MLP neurons of a small language model. Each row is named by its layer, matrix (up: input weights) and neuron, and shows model dimensions 0-255. Each number is 500 + 40 x the weight over its row's rms, rounded and kept within 0 to 999. Numbers have three digits each.
After each neuron's rows, "fires on" lists the tokens most often at its 100 highest values on Wikipedia text that the model never trained on.

L3.up474:449504606509517475504440564477474534453490428505505546491494408509496526515509523533517503536561503478513442483486474644570464479513486529576539499553554558528467536452504493513484467455493502494456461434482536487488469561457540480509584518433459486574510526491468427501462488428488500521512544528519485500517500601450438494485512513556510505503505432557480534460535457436433548567546477465494526489492487485481472471524595490557497468562518474468487544501458483529431487486514508484518526488531492516461476526415512433471472454444508490513486476450451522550522461473441514496454536546435487560495527524547371519462499465465431444524605477477489489523554501521497526513417471515500513501468504476510494495517521494524503563465457549471538514533520569472581583500427564
fires on: " in", " |", "s", "ing"

L3.up616:544502442582477538453472467535517465517475414517550538477511563440528482516522476525429508493485536519400546471509482521508526455515533474564433551574559440554513467562546458456498538518427476512477490512522558563535528491503432482481482521517539576530481508511466529438555512444538540494500466520492509440450477486498461500422522506515516461527470524468481468479480453540533468488523549547544405464594473520500538481599484537486503529461489462511518511515593438436499491531450488523453480432556534495489534533485489470452472499500420449461611470538522583495512488453483515477441430545447488523549569589531453413488468506432451513567542513600466498523478514469510502489482500528491550557496531450529471504504502482488523501521543461466526506467441535461558519463531461
fires on: ":", ",", " and", " to", " of"

L3.up891:554592508497529502476505519501515448546476493484527512428515522467453503456489515473572492555536537558450479454510488473541547532514641470512520523474510495458567460408468494574495453575506466534440494540552459524509541491478530533469478463573449532497483457505523506612455509540453488437484529516504516560458505403508513522516459522537532455484436412421506479507504486498509567426448475488462513492468500465424509425506508486478490501537558443444479534479512455551466540494555491532384523458451497484585540474476489507474482501415524476570516501462484528536519549499469504528530462505505543587525517491604511432486507480583452490469477521510448558483435498446578507573447565503507512524455478536485464525511559475533466507461540480533541489486494504501515529469468506
fires on: ":", " as"

L5.up53:482540513434511416425453493539514533566584473520481518433536490474447453469503482543537545420435455516531521460520445560492475595494481538520460469483498423559545500527521510518507488516447536588467424543506498568526452484527448469460498550507524511448474529489500503552458502518503515449486512557515448471472500552511531489527470527510495481459464459519514480495530507560453474463572462477523559532507554514499531567568493536536462438467476495466514520358584472515513494492468501594427448474584518524555516508485492535474539451510504571477486484498509425543456491511473498504535502480496529504503460605572492528519487577524466559496456465520530508461463543533512501478483442474466529476518535470457467460526505510564531454379486533416523532473538458482577492473568507
fires on: " ==", "ro", ",", "m", " (", " ==="

L3.up234:527496514460497614497520547493562489433525503474465478517487492459469466523474525543480568514523428515535451528447428560465534437561541521455435494457480468504480422512431432461501491472535491492516522533548453501489536487548548491519480476548592542529516456530498554540513491470530456514531507501477469428499495518506446498497527506516533535450500486564567517446538475489427531508541520518477511553462525487493453521533548551508497402441478549513545414479524518555462474473496594492496561583520542518494527401505536510488477538506561567515470513492457471504522555535554466536479563489457484530487527469454461600458406506455481507488460515482487471451496498451462457480449556474518560470458494519565499530491496547465498408470501428536417479461501484510629492418495516
fires on: " ch", " Ch", "fess", "ert", "olic"

L2.up379:537485496432540515529493553497468490472479421522478463580524481549407494491515562527485556494490536512493495498498482516476534525445488537541458558471417481535441467482551569536556518505548557546526462427508480434480475474546489456470538530441485514640495508496537504473561472444520512477538554549529404517435563440503407499575489455479534530500544507557516473506486503492391639521450423471527456562445468498509476525483561502475483442507494504491503559427580437528517524439498539519499460504572477516505485465492534530500530526507452513457498513492483468479537496521568473473437523502501543500529525442501498516499439472436451555448471512453574503483480579514551413528448531501485545496470469558526570471440514510526486496541509477507533520502472462519530529492512495
fires on: " ch", " h", " Ch", " p", "Ch"

L3.up631:473507540478483432486475516476434469447475423521499427477502479512497504523465428530535511522553515428442438543557536491504507478419477488612547534484534459496492472545551452433468436565528498499451431521531467483460494503578532520520524503456464475538530495553504549523476507471459519488568521423562522538501509496504432521538526472483623481613441483528572508540541480455485470480549494458517478550521543495538422512534546522462488482575425469472530475462458491492493549476554508482478425551569475458466448495482492525457477548546503465453458491482527452480514421550500477498431494489491493524538552569459515560565478533533474485535518476453516535546500495515490498502523561450540533498485479536526418446467574528485433532507538540512598549469507524561556536459499509
fires on: "."

L2.up554:558496523481521500486532470550448558480480515561477512455462495555524427510513571522492457511478543527514529555470512451495574490582422524434472532476572500517397478500527534490448468450471517456461551481513490505490503500492493547498494478546542527511617554488448572499524476436556516461495564472518512502516514490489502534508538533464512458521444523491548494504550505481558501558490604554469451434368526530492447513476453459446490455491513474476495555561473425494521537527582489531478495481539486551478503410488532442494489496489476474497439502449507499453463515493470484427439531464511559592425521506487477493511482445528470514526483505444498479484540500574493501488506489559574533445509567485501522363524547544514541526491460534402502492490512559517452504542568464
fires on: " H", "e", "om", "ist", "n", "ill"

L2.up80:493480567426491466425474502538522555465556518552389448410529471477481455565549456438489542507490432528539496483540444471476460465515508502514479531507500462515561507478512554503560479465540484491504483497541565524520477523488501517547551495419471550499545470489496536521494471451442498513473528453455470422427544532510473513565520516512460527478544532485425493453353451522511510488492440463541500550481514498434512533441495530528435520513539524429469517541491517475540532491480500419407416460533490471500509440525534451537489520527520557465533424492567505467506529595559439507479525524440510474484549541499454546502456536548580469458475568473465513510534429523476557582501508492600550539497488524466484529498535492494477540554492467512568483482545498525507493500457554
fires on: "y", "s", "i", " top", "es"

L3.up943:509491475435512468523447458523494499536474501506580501505494373524496542543549402457495539555459515567484459490581465481538502395493498495514490461539474497453507563526453443473533509518459429523419523415500437506471552445476524530506506504416534530462524521497476438552536501490526560500506512560480516495486543496499521495459528483516462495523513494453440545480494562458472568477471520517523550521536533519499564476475434481494515508528444487570548446519569419435496530525536531505515502584544503555481442521506503485462462487387472449468522502477527473486492529523528499487533507574426476550548491461478489581491507510469447499450397514402484476519485534593519478526469507582450517562532486530473544477507492548532496550473498410547459492462466529494521468545429539
fires on: " d", "L", "D", " to", "all", "C"

L3.up227:491535482422512550514492522489462398567490453578523545508526509448520543519491516449473505511470482485518586531515493504501516490429473450537500492517534512450522512430504540537473602541460492455488534465521569467500539552522398457459502483564562480551519511536487516469463589534444493480527463555544455489429505453453499453502492549462492476511517476493458477512544627526462545515453500513549522519507502514537531538458510465495494519543559552482545528519537446500427452489483465532528487462555538465517512542527515513502493521491456474419574534466485570441528556470461522551517460515468538553549526488490526561481464531427491494530458538555481485517466426484545489480468497514477498494398462472521519496568474392406544492496436445463528466515534465529575421542452429
fires on: ":", "-", "ist", ",", "amp", "+"

L3.up951:487486560456541451491520460524529566447493437598461563429481514480576516499459480525503506556481465479452494442467516501476563471459518522407488481519490444422512520542494530504516460542385525467389574519522448442478509501478533514504518499471537440545440585569502493459530494501485520491513437532399493506465451453494445454493524527514502529578512480455483513503495446485562545512490520491491489495487562509509514464504474528526538519542537527450510467595483528425433494467497486420519510488476521571493484569567440538493520502529474589448547518518449494432458527531611497522514453460594489518526498515602454484542501453486423483493476469504514563467521552526482505527481446499518521473459527548484502513513517515462534570482403505518567475518534506469475486487531479
fires on: "-", "ast", "l", "en"

L3.up560:489426486503538471516486457551491486441552453513561461522473392531507377462501530512520434540546491485555499482508467546531589495520511479508508501483439494472524425500474404442493442453550494539537486508540468502559549560472461542504510415535533533469457518477390499473508495471523529493515451622474469471491503566496481499512513520488528454578509514433517533421513546517535535507549430456546527496497487505471478489470581457497532518531556589514507489470523521506527567444527450522534512494504465485527567515522450494460570515449539477407383492544536446491511538506511491561404530500523480455475537528417522495529524415553551476523489514481422456524445515544560479526492537493489479483524529535525522536476526483516441501503400469479489495519505516519511527512531498
fires on: ".", "s", "ing", "15", "4", "8"

L3.up139:520599499540514598535475438527588533480426493502535515478502494445439533456509537542423422466522507452552497478460554410470485487594520521511523478444503504512521500575547524450534471485447475573484566536496534438456492465547547533541581517471520481496472533444476510468473481513526436485393492559518507510461516444481563458504523509481496501499454486555536459530521500450475526444478465504449527484567458538521397626515507496511492485502489483451533519518453547494567517484481493583465486491511519569461543517450524507477484481545485527499489485510494506506472524557474517525457555637490419538455466496486503479505477495466434449495542501509524535507501446506470491463442506423503422523582527465491443499537472530455449503486587468500517519452476527499549526538459468
fires on: "e", "ol", "r", "E", "er", "ch"

L3.up939:471559508453521509528463545508474479554472458557527532487492480482446487488451493490508558512480472510527445537499477576474517530591533465550447545419576486527575507508454476545428513492458534526508496510517517491454509518539499507498450491480515459466481491504550521543486512468517504457376477507503508492515456499445412566520485478508536465446525419549484493553487442490470542540433489536422489470475493508521472502502558539433507447517558507501533487501451434488489506514576448487434492506486522530485487423493515497406472472492497540506492490518486498447631517531544508516558489476566489470552437445635497462480539561494450487502537415463466491432603529511486490495486510572509502588511442538574509462520543496485519571494540479567555517501504428433542526467455528
fires on: "=", " of", ":", "|", " including", " at"

L3.up130:441578444379497496511500465491518539517491493549486543501480492540495532411472471505536497494466545489527448514467545454549487511469508441473538473476534441467504535513545498492471456461510448495484516525516406502533572503530465463450412497470501455499457552473476497548507472495460577514528541469534502510567532520549483539475495454495477527453437514534484506472606463463540493454421413493605527542543500486466491555552417474498499583600452516489519556555463488520558557443563540542511531451517473425430511530564438454457543518490506550515443483536532506485448437516540450467492588501508447497492498506424524520497485458481500474488506428546529522509491538556491502559528476511583530546522560498574480503468516543521501499526546487534480537453485466517571482438439493
fires on: ".", " I"

L2.up1013:456558508499563506521580466490505538500559513503506501551512512524529508466473474493486531538494485489510519513491491527505484492508475385547555518530478466452529599545508488482564520470479564515480495513454388502557455519540436496439452422512545553501515513577498486535502506497515496452480518474466501521530460524505430514485571460448596549458498544483523529442615463421524530455489471446508540537523503487512459542418514446465442534545463479482553520532447479486529463510489514541517518542515479441506373557482444517514532554591402535533445483531565488455491496426538445476426511503501512470498498506530482526538386494491504555522467424477530487546538489514527531505492453464541477486436493547517520422482470507512503527515475459523586543474513435559497525494508422
fires on: ".", "ps", " ."

L3.up520:506502500485521460544490490497498450553533542515488452490496487516505504557487436489507581477463502505515513482490503521512556444529516484437422469515501585486555485494533555475498468436514463524531524439458489476464544509475515522499556511474513521517522439508443466547509527502526535450505521511432473554504433528510507577469486468501469555462491530482449456543491397537533510459437539504546472514549487420488436521478464568464518489452493540444482537492448479405504537486505399518466482591469532528480571537529493468503443527502496412482465617531408526496519549531471547502591571489479477419532494524492537542504488496519445477460492555495438463579447542540529532598513488537498535520513502466555569504478434518505462578509527430444449572514445532455464533519542425
fires on: "ost", ":", "C", "L"

L3.up880:500544593527598536537456530519490464539477498517496539510527490484467478472488463438517507452494482478490544509507451482547590542503497440435472532449547467496411509517515524546504482478412496466457541493495614508522495437590473545521488456467563511516465493516498434499582460520522539428508521517512551582491559490451522420469519594514476511493553478471508498470500532562489527574516532444418519513531470549527503557537590426358497520489441529485441434536456483470485486519468510532524490485506520475496482557428502481539509509479485466471510494557490512527487478537533505529478569480516466515475512562567565485469450490470475483471492517439573472454498572498430499526417554489460448583450532533532505503535485520474492550484459504474541494516558543524471564524491457
fires on: ".", "ack", "t", "ed", "en", "d"

L3.up848:507457455448488569495449540497538524476464530480456555464573474483502478480529513483498449516505539445546487464509518496518498485507531457540509479518469494472420498539427440555501473390390525459475576459526591498492523479517519507542585499531399508496514472522476446443439494545499467458474576528541515454469474511534513556495548399520465534591496464557523515459494481515536455505473521522507533540546539416552470451583475504455460539537552494465455502466497538496501576545497533520484504495557546544488435470427513490451448512541475442481548545404506497502484520496513557513550511416532572437523549547472449528527559542472476519438528493551507419487504450482495462460521522512512484526521482548570509492517616486491492550467506481445520467462475503451522437512466506
fires on: " E", "th", " dif"

L2.up75:423501546489451500514466531474438471472504477470480543532513472475440494528547471541484504534508472461413491500493513628493458467521488474530519466532516545509461519516586496525542482456452510526481488469483509486486482545487458518497539518490517451533535563536449481514452511464512481501547498495546530484499498593458426536451550512541481527427490503528510478500609453453505521583590442505480456521500479549431496491518556485567483461569508500494493506488460517508458530501495476440534501554479471521422501532392525428492500517547517483519509559507482563516491450503522511435457467560496505541484577486582373578499465525459427488528579417433480498525552504536544558530427430486473474488456509469506475448528545442525569463475482556530534474523508567476552576530462526
fires on: "on", "re", "ot", "or"

L2.up251:539506525461468581503488484535413431498504487413506457485455523499498528494487465442509610571519532523471401491514525525570476549518573494494599509608524568481517539547513476573501528412479505454540554547522470533557560454433488509472489600457480484412505506448495451508453524462500462475481425465473482510463496451475574528508501504526577522430522527468472507506491556560474459482501482444504545477528505463578533462511575477471414450574508511499486475511481496478458525490482509497473496497440494528487496513508513500491524545538609481530533511480471540532451565494576529475536438393467477530515497492531486496512463466433501465508543562409470565542526542476450488543533522549462506513492409485477515453498509488457488539505489530524472498526528487529479501448524482
fires on: "L", " Republican", "ael", " football", "D"

L2.up672:512471496450532488563439475531537489490493456545485453517479524473508518558598486530483547486432419470460460489550508504537515443500492523485549448562502442490456456505534529479511454527476476519470551475453525551467475568555516500481509515495472437543547392495430452554538570420541433428550497456493603505491473554440484467463537450515544497473503466452475400463569488431477533538542459487461467455480487571494517470521508461570473493563536528491433514520481532492519517500589522543509528463470433459481558550561544483520525482498495447515511564556609542516508480527442520479509476536543505507508536424549489494464547536498495530487467528487483513492506500547450493488411498485502513535561538471451469499510520424456496527518486529575532541539488530462493483603467413
fires on: "on", "re", "ed", "ong", "ow"

L2.up826:546487534488520457476417587498491523507473563447443483470465435499533473482428571542501541558505408501471490518526521459519483463535431568596478469550436473536507549605518595500490564489501561406499600483541486521497445508525527430493525525534575479504515493425430492538461527517506506520513569483493523425450473501543431507547494492509527464533504485521596517535524510492516481504502512484449561485588539503547453505557496519504516439536483524455512463458426509490483511553500483511536453428531497493501542520456481525498464529533566482499501461475518521542445520504521498474490559469485489527464548532456555491486488539486504521424470503554453510477537424440479507438488499543514474540539513448468501488488518530436425537537554475439565536451519441417517532454574513
fires on: " E", " M", " m", " "

L5.up817:511468533524476446459454513548461464550510465519507491385546535420518442464556451472483463456435509474493508526466462518544463542493492463506447501562510491484555554519536488494490471450533488542505505387475488483556543529425426465505479501497560580473536516438417541498551485448491508430480543540542398444457466469556523509466494581480494514503508563498474527490560584549575530538531513445525466500562491521493465555505473537455544500490411533579502464547502537512457498549510532538439534465498465498599523500531507505476459505485546491459506469535519498527452524528511553472467517461498498507465485524529584519498526466506526520577522530514529567501468554527529480444451500564455470446494476521523576496499521511554556402493526397501523541514537537521532547426458486
fires on: ",", " |", " and", " (", "\n", "\""

L3.up138:509408584496534470522518585452507477502529476538478467537534519448544507516471480505550529524513489462455587541485473581458474450528491559445515552505518446550461488510497496498513503577509485501488539494464517524481491506471432500502515632466563462524496516575521497527523448497457507454507465466476505535547439554512464482463488540472475461497511469503490494509565484427468551522466522477525496533554475501482536489493507574578498437550561585406487489476506523472432472491476529538529456516515547505525532507426509478442384505511445527502469537545486556485552509480548474516473547512446503540472506560469487607509566502484441470458499489498436570475510478566480585474409469469490425574440485420514424532486540525469487494464468486525476467525473490550568536434460463
fires on: "ac", "/", "g", "ab", "p", "anc"

L3.up680:478482472587551443530476448504428499507502531525476531476508445537481573561501486545563477491561529501488488548562431524564501489444449494480525537481488460413465424527477500481509500441548533471450524489450495462508503523429434488510527467510533506576486426544428520470549558509511456463469495512580502553485517549462508504579515456481488455480538497437514483517575561448463537551459460536549502551507505480513486533515495534481531447492431490546539481585475421499582494504452537435473486442511486509512501485477534505423539443471479582527514518481517486487522509526524546541553551518511441435435522533525562502421568487489471470459460515477468509496506487480548505489536570501551479521541555588529444508633483481463549439506476530489498471465507484467468466419499409
fires on: ".", "ear", "y", "ice"

L5.up993:431474532456512531550530421461468519455523508459491413519508442464459600454450514487446523504486545416613500481534535450488437496457500534483506497528489430511481502494519411491479509492469497527492536520453530475490587515494556563528457492434449472482438575519475554527439479530475515539483535538503497518533483472518442525460555469533510465507453479511540471544466499460444578541595487503513495560443500580540564495530542538520477462514485574475471512513454516492529460446483521424475470460529527501575476443490510547444502487487490545520542446391504488472477456576536514590529500476436553510517451502539451510547507521505480438521470526526525474586439561526447505456474557538511470483505512447499544491529560522586436461489530479526564521530545506459549450496482489
fires on: " S", "s", " s", " ("

L2.up943:518466570637496433441583502509408592574494489562489423449522447501475500498450483516465448544501490486456522510549496546510446493465521525473571451542457520422522449541508580482532535519489528612537565459471490539518524498493537489400531491491476482551492575565516454477521565516518463477515497431465476529477563437508410489513517501526466469454517469531498542489508576519491499546484549470517467575457551477446463492490450538472466448451471528462486523517546500531469507386477512531478525552512462521594485526542484511556522439465483507520476510483502520550464489512556540532509577517513510501439580475476539457467500490458456515501476526475512449535462510439395461451500488493491510521457473469538531546506493474478531506506431520546465473529471459528484487463552481
fires on: "ec", "w", "==", "pec", "ist"

L3.up62:425447486471480504538510483546435514529453498519527524500490499508457531521494488427491555507449445477463567524574512520504552497481499432483445495464495557433532436565504554431484434461548555578425529523467508560548566485503439558517498429453543602506506477543468494521534570498500471576461485544553442517456487584452475463542518511514510440516507557465550551556548533422549491560572489489506536538518460479506430502513501538440507491510535516456472506565454527431516533595530532479510519541482496427472517505503542522515554522510570489542447488490504509503451514533480545573482427437510561526448491481510482468493542491486561503503528484473506460452493531463572428407465510496479543496530428553490507491527485515547540466470424472471431456459470524518535538488456465
fires on: "."

L3.up543:491533484513556536452458492485526549551502522470551553456434440414515590534564481459441488561508501484532442537523467478467511485529600493524473472403482434498544493488532462436478527534492447542542483501545512524548486453459503483518506586395583503543550497435525530583496532463463579497461511475475495518483552528425478473471537469558531486487518500476454455533494469481513480518494570487427471512485489558612578475534488460556506481543495508558490517486439483509479481438502580460435474533540548457540539505511506485546510510458508424431485517514470482501492492502499529541512543464499487461493468544523526505498466490465512527516617533549515549455454498548548473494518444441509427482469475440465512468458457502524401491502416499433516588463506533466541485517516514
fires on: "al", "ad", "ass", " S", "ind", "ess"

L2.up428:580505527508561525499560519502470497451513486506444480539513530476540546455530524463555459452537478546486478509511543479526562593459647451471505527485455466474494516509521509604449488435457526497489514493514466472459549546438532568590482555489507483446530443494366483385488417482517591533509496480552546506547503490545565481533600525453485494513488507492529530492488508500498471538524551476446455546493439523498497506491511542521484512506488512551455446472454527505432565437554485502494517476470502464478468539448469517493501493488462501437458553561430510471471495507501543530484543486531450506549548468512550518514463498499556376500544500497465488505493519540491526458477574511502479486531548526505451489489569407392479481484529527495549490556544503485513499553504447
fires on: "en", "ed", "ia", "u", "qu"

L3.up295:467556538499502452540492499485384523509498492545508544521453569492504480476497503465482449493446479543484495531462530558544459526566492503519478569531498484488542503450510501509400557498546474418428515475538549495449445513589515475532557523450525475522512510501498476515499480466499474494501528545455519477521513497518476482520511506564476438554509518466519491505503512395508477529393565508598452505532461461550525430529505447456529448484526490457505465556461439480492461508409516583515498454493540541466523534419553486508528417580516451531494497598529525455523580495478500465499492438480478483556493472510529488488481549512501541452453460548477550446461554509494513557493503501506498520465496555423534567549511515517568437451476448526555522414465521554507543554380494
fires on: "st", "h", "ill", "ro", "ric", "rit"

L3.up759:511482488479479465524460474551549512526530542539504507454577463529511534424518622463490511562540493508541479494489547456492493438584604546502473550532563542485462467506452549483575497508542463521491461516450465516524470520605484495457556509467508514436554539508493473518495543465491478391470495555503454523555522461547491494436457515551495500491496584507452456474573470486509458429470514519546427478552496485480455476457474528440477539512444465500495520522454454452510478456505501518531563455497514529497529438453530534483589539511517524509478471504471516529523548500437518453550509505464558528421453459445482486511501584477402388469548522520544561557502570535479521462525477444514484494567532541541554415506496501525384513478484468468468507509507529495540525486487499
fires on: "ol", "id", "e", "E", " R"

L2.up389:518411537481515523502458550479530513512447518511472478473482511464465493464581537483509525567535492560527470505455506485479553521413531549532443551427463506521474405470480535486411423509460494552502590554546530535464495516495548488558501395509460466486543462504551497486486510528496498434453549503504545511527519533412477512546557460489516519493511448462585460464576370493474486542500558490500442491494464461456481545558551494425517541509509510511468563590503515546483490568510568483545521449477518453486460503532511433533549530478560487483504451513513462467481513527470510473604463500470489497471445508433422437539500488507476499513513529548497426535530437525530487435462494490488491543438529485501522482535432456529534549553481477495454528606475506502547494543530451
fires on: "ust", " Apps", "um", "if", "t", "and"

L2.up691:485492474505547476466491521546491585465582463513522499502432499539465451510516421527476464514518445510420546562571462530496484574533512527514515490457507541495488501455482497486399513411565544507464477568430449445520453534521450503470415534467544478543426508530468454543515525453439510534477565574453501451493475468527496492487501443517432508548461510539430493502571436526513530560500527586491515515505494476509487505537468512452535517423509446481513460481539536509426499486422493475482452570493457519479477501446582502495562503495515393515517604529555514540561500462522497547495559505496514457488538489471457538470504547450537466495478430496518476502502458522485552527534499566464450549421515478552539496503521488480430543548479537520588530490523545493504490512394460
fires on: "h", "ill", "lement", "il", "yl"

L2.up593:475506520533479549493393470528465512506496528500484477532525445468527500465487533523527537407484509488548500503515493551541509511478458505490510484546590511595540420533505529523486507431471542440524558527486492423509483505498480478490563506577472500482420550522444485543517435451534500487459479491477504504451501482411566462453488569451499474443489517442500502553510478463514494569479461529582466391503401478441445501498545488434533415438530483438539485492522501459529473517561581482508492564512484447549614520513517555499527467558473380460478496498453488536491477457480525539480493489544492576574517447445551532494515464493461559538494543506493531487525476535473545540541487567549558509511516524545543489591445517532520504508474496476474471474472495505526466464552427
fires on: "et", "ist", " artist", " author", "om", "ell"

L5.up334:538522564492483478459443481483484526503505516484531501588482459547515445521482511469486511564495541510466512506527484489501490533454492495475478500418466436477499511502478550443477457482423469525528479538503483510516569507547463479470505496463587608506510480501446426457521563548489485481563536497494474586452409588570506497444529491498508468547509577489475539464478451479449523573519481494555413482557536405452393490473535504467530517507507469388455489522523563491512564489502524499528545513523465527519384439491479518486474507521527486502427451567491408561478442492501628499482462477530538507577485488520512451484541528571517526525473571542458486515502537505552492474423524548545446484576550527470492526507514513481496521491496472487546521442526531507491534469491445
fires on: ".", "M", "le", "D"

L5.up687:458535500455458565462457465477490497421432513470487507515462460560512574493455546504496504537447566482545491456441481501459512518478493538515490510522465518524463509484421479524485541503508531568477469447502552500533455456551390542550551501386378554496531504520527509480435457528508478479516530522613512511473486435512547488523557625556466410540448568508540489466517487457502527505564491512509548479522471548534506478518541492414500421507487500543540502562503583510439526504499467514469485499533556508536505536498505523439561535506492491554506429524495514529501539443544534602550499512443471498596469456447479426503478486532476497535484500519492540499507498516505514453519485546476459518462537446518479522486470532502447446471467471412491508465494474489480512379455510
fires on: " s", "s", "at", "ult", "ot", "ent"

L2.up978:520557514458466581504508491533398552480513451501497561481519521547524548487464498529477545480569486458480438587483503494513474539458567553548573534565525503522481500517416542546550438498505515451515511512524490457526463498546538394459503534513492510544504547407585491418490493529494504512556496492461453465535488440491505484496465486483542486382491458501534450558540566460503474546482496498481515471518472566513453580497494378481394506499414439511493560513514473485543499539526504565502501527523520456481529473508469528580476449528505526475585465462517540482438510590475484500521449480457418526527455455493447476509485442434438492456485502481493501539531495490566514507501555493499446532555490569574527450459508511499517469488555546541517502415488472497508515469504479
fires on: "L", "E", "C", "O", "D", " University"

L3.up365:580507550538528508496497444497542489459551430575553475522472527514549476509515549469526561441441507544507572552492471530462439423452472522552444470568527503525557484534465503503542507392480494461485439439439467539535550480445448572548461480493493579536529474512554533517485455457565485508506534475523472488543477499502457466537434438494566483535562496519502473495540476463484490492550536477414508496507478539577482540400472441464517388452481558561468458497553489473470531528517535518449468513519506503513467546475474472513470387508479578534517544519452439578513516466547499493538545452530469462532467538493506520480457458434491545528545518472539533433445508509451514449531497466535478533485485521539524455511470434561510528514429568512499529472426481510517536490451526
fires on: "ic", " on", " of", "ical"

L3.up320:510448420464569525459483527515484521471473436561470510449514511426547542467512550440468508511519588517533440525523558497538549506546483509496491479527489544515528516485507467514501475513511559486459525501489542500490512421487424512562566521487411561522473500482492501484483537513467500428451494539483544527443483518549469491517487507495546548527520554513532478509501482449563459543505486474512455501534404541597563527587413520509513447509507528429487484537498552467533431493530563558468489569499481458464458510505525492484528438486468367454516456529528543424410495480489551474443470507509455490494440491553546531472531444511458509563511486567479495471474567525514457397547512513512484545575508502507511490588502516474529459548547552557470457495443539460468466420432472
fires on: " e", " to", "ower", " E", " are"

L3.up154:451535526560529477518438507532501502445456485533523461511471495547580476447466504477501502485515498511516521495478498495482566464578454489545576447460513476463445600475542481478498587452442505540531504449524549428485562422517519477529548454479537503553507452470498525534488475403520480518510528509502542459516507513528443558559508482473539408475555496435506507494598520496501491505525497545534486500470580526555383547452502421537474518565516462543577453542518489518591519561489528425477508528502505470502476560493480461501495481548443520480515514515486459527458439449596516491531510530554512449473549507562581512481507527468539485550487447542490476484496401469452535507499503505503533554499461572511526408470502426460514439522472505472478546434515442532450445494549497
fires on: ".", " $", "ach", "ah", " dr"

L3.up79:497523515541569461525450547475514473547507482420517561513447562472482429493524528526485464560581488516573484484476501488464545469455510480449503476510425506492535507415529442507457524502489491500538508409546522490459523466485507479531453455539526473531418500560462545513487509564509441438492491501438533510527497508510606469508475519519548509472500523478476509570488464492479504469566479509418507436480576506493495398511480528499472525457446553453489511471536499505461433449568488513508495558538532493536446485471436488552593527575552508478490491525441527537539592521518526477476503491468485494390499473509436486504543524528467452505479535516557386588507486505447480446472533516564577512528550464607525451492504519493567469527509500459480489511500455551598514468465459
fires on: "ad", "h", "ok", "ed", " show"

L3.up871:544513495460557474559553469487480490512558479447562552469523545494481481516486478514502463485531472490479526520508484520464527479429510466455549522574598413557519572572500474488451523480510551531470457498517418522528463515479442528505463500470593424509486458538435510534520506524454502446507482549482482542479495481511571482564456503514521512480489472506463518530528522480503493498510451497461474545473513486419527518460433475550487419518539554546501444495542511525439462526515467463444498593469573563486470525542505448480419488477533474502453548507540537442534530454447529471472526547481514499510540545548474538447512497531542559491589532475483508440568469448499447390432410470475524553465446444499460445421461530524507504572485486511580535526605514519551552494483493
fires on: "b", "e", "p", "ic", "/", " manag"

L5.up316:511441435437516503508426526485454511571474449503417503478530475537459460453464494506446574555519458558433534465470502488389530573451513418418538473493516451523485466541480429540550553541441500510492523626484492479549518456480549545497474513482558522512534523558518482474468520509565561477458501502490516489546484469540468552443450521453527500467474420565465473458545441575533539516481562439471460428543498436553530510476505526511507504488505503579475587484432452462493510482489557465497474471463512533495497515526554508466491479542571552510510534420479472464491460556512550489506513545478480490546502474455444481481541538465492408474563486493502394540565435501517512465507570509519483452503529552494548524429503491520512477531521486486495521582542498489525478514502545
fires on: "ab", "ust", "t", "ib", "art"

L3.up1021:464504450465624542490478510517499515426499480507475504491506498504407429529495449521491443534484486529436576492513484470522482474521473421509504518475486449452534455511491579563528526471513464518483496555502449481500536454403556488485457452515544557630487464542390531452513461492510475424457568576541485561471451556502460482549517530527492471505462503485554536460535491425523501497537512479501455509534490460514542509486570543501500573531483560577501531545504470414489559559502466507514431530490493477429522492494522466477537496484513556527486530491537477580522527523540520459408505501452545539447498454493541522514536572525493598543541542474507483479489407464467424481508522513527456410510525491451474538476457505548518503538500401533491522482477503455533532486491466
fires on: ".", "a", "ch", "ially", "ly"